Weights of a small transformer language model: 64.1M parameters, 509M tokens.
MLP neurons of a small language model. Each row is named by its layer, matrix (down: output weights) and neuron, and shows model dimensions 160-223. Each number is 128 + 24 x the weight over its row's rms, rounded and kept within 0 to 255.
After each neuron's rows, "fires before" lists the tokens most often just after its 100 highest values on Wikipedia text that the model never trained on.

L12.down1857 [164 159 150 116 123 138 109 110 159 136  94 101 124 124 169 114 162 167 103 167 153 121 111 131 130  83  93  94 139 153  97 102  79  89 127 145 131  98 143 115 144 153 161 130 129 123  51 160 106 156 145 121 103 100 134 107  97  86 104 149 138 131 137 127]
fires before: ".", ","

L4.down923 [148 153 132 145 131 181  48  98 133 127 113 147  83 138 142 130 164 156 122 103 120 136  97 142 119 122 131 136  88 144 112 126 156 127 117 132 114 130  94 108 153 132 142 125  99 135 127 121 140 105 117 117 127 135 115 112 127 144 112 139 113 127 109 140]
fires before: " |", " -", ","

L4.down575 [142 139 126  95 140 104 118 133 144 133 128  79 135 120 115 100 140 156 147 142 171 180 107 105 173 108 150 117 147  93 116 132 123 141 130 178 107 110 145 160 137 150 119 160 114 133  97 152 111  99  93 145 143 116 164 150 144  92 138 136 138 130 154  78]
fires before: " |", " (", "-"

L4.down499 [106  81 114 111 128 120 121 129 112 123 162 147 144 149 112 147 108 103 128 129 116 142 160 129 151 137 103 119 157 113 142 143  97 130  84 154 128 111 160 172 143 127  81 145 145 147 191 140 144 142 121 129 119 183 143 137 153 135 144  81 124 111 118 133]
fires before: ".", "\n", ",", ";"

L12.down1381 [167  81 118 149 129 109 144 152 143 130 118 138 146 105 112 153 130  97 178 151 160 132 164 139 121  84 126 120 107 159 120 146 118 117 148 143  90 140 133 119 156 113 105 151 107  97 151 149 138 191 152 136 101 131 118 102 131 133 120 105 127 136 147 146]
fires before: "s", " is", " finds", " has", "es"

L12.down1404 [183 161 145 122  95 155 123 133 148 124 143  94 131  81 120 128 119 162 161 121 111 136 117 153 147 152 169 105 120 138 115  97 110 134 113 154 118 125 114 112 106 134 140 129 150 117 120 148 155 129 156 121 121 155 140 146 110 128  96  93 143  94 130 112]
fires before: ",", " he", " was"

L12.down1475 [117 132 105 150 173 149 135 177 122 128 120 121  84 133 150 142 143 126 116 149 137 152 127 131 103 174 140 170 158 116  82 140  58 161 154 147 140 138 140  63 133  85 166 120 164 134 128 128 145  98 112 118 129 143 177 144 133 121 146 102 150 139 100 113]
fires before: "\n"

L12.down1549 [111 143 157 141 140 167 105 119 138 135 141 184 155 131 109 107 134 125 102 132 130 144 116 134 143 145 101 119 171 157  74 116 130 142 152 101 106 142 132 160 116 138 100 141 108 143 133  93 167 146 117 117 125 124 139 159 121 118 129 123 181 122  95 159]
fires before: ",", " and"

L12.down88 [136 156 148 133 110  94  72 159 131 112 123 149 142 204 135 146 143 125 186 111 153  96 123 128 112 110 119  84 141 139 119 103 145 142 143 126 166 141 159 185 148 158 123  98 129 125 162 172 163 136 113 151 156 159 169 122 140 123 123 128 125 143 114 143]
fires before: " in", " by", " as", " on", " at"

L12.down66 [111 127 131 113 116  96 120 111 143 176 135 100 140 145 146 169  72  82 127  87 100 140 108 177  94 121 130 118 163 103 100 166 105 117  65 111 116 119 137 138 117 159 130 136 124 101 113 163 162 111 101   0 147 137 241 140 128 156 139 130 136 107 145 183]
fires before: "\n", "born", "s"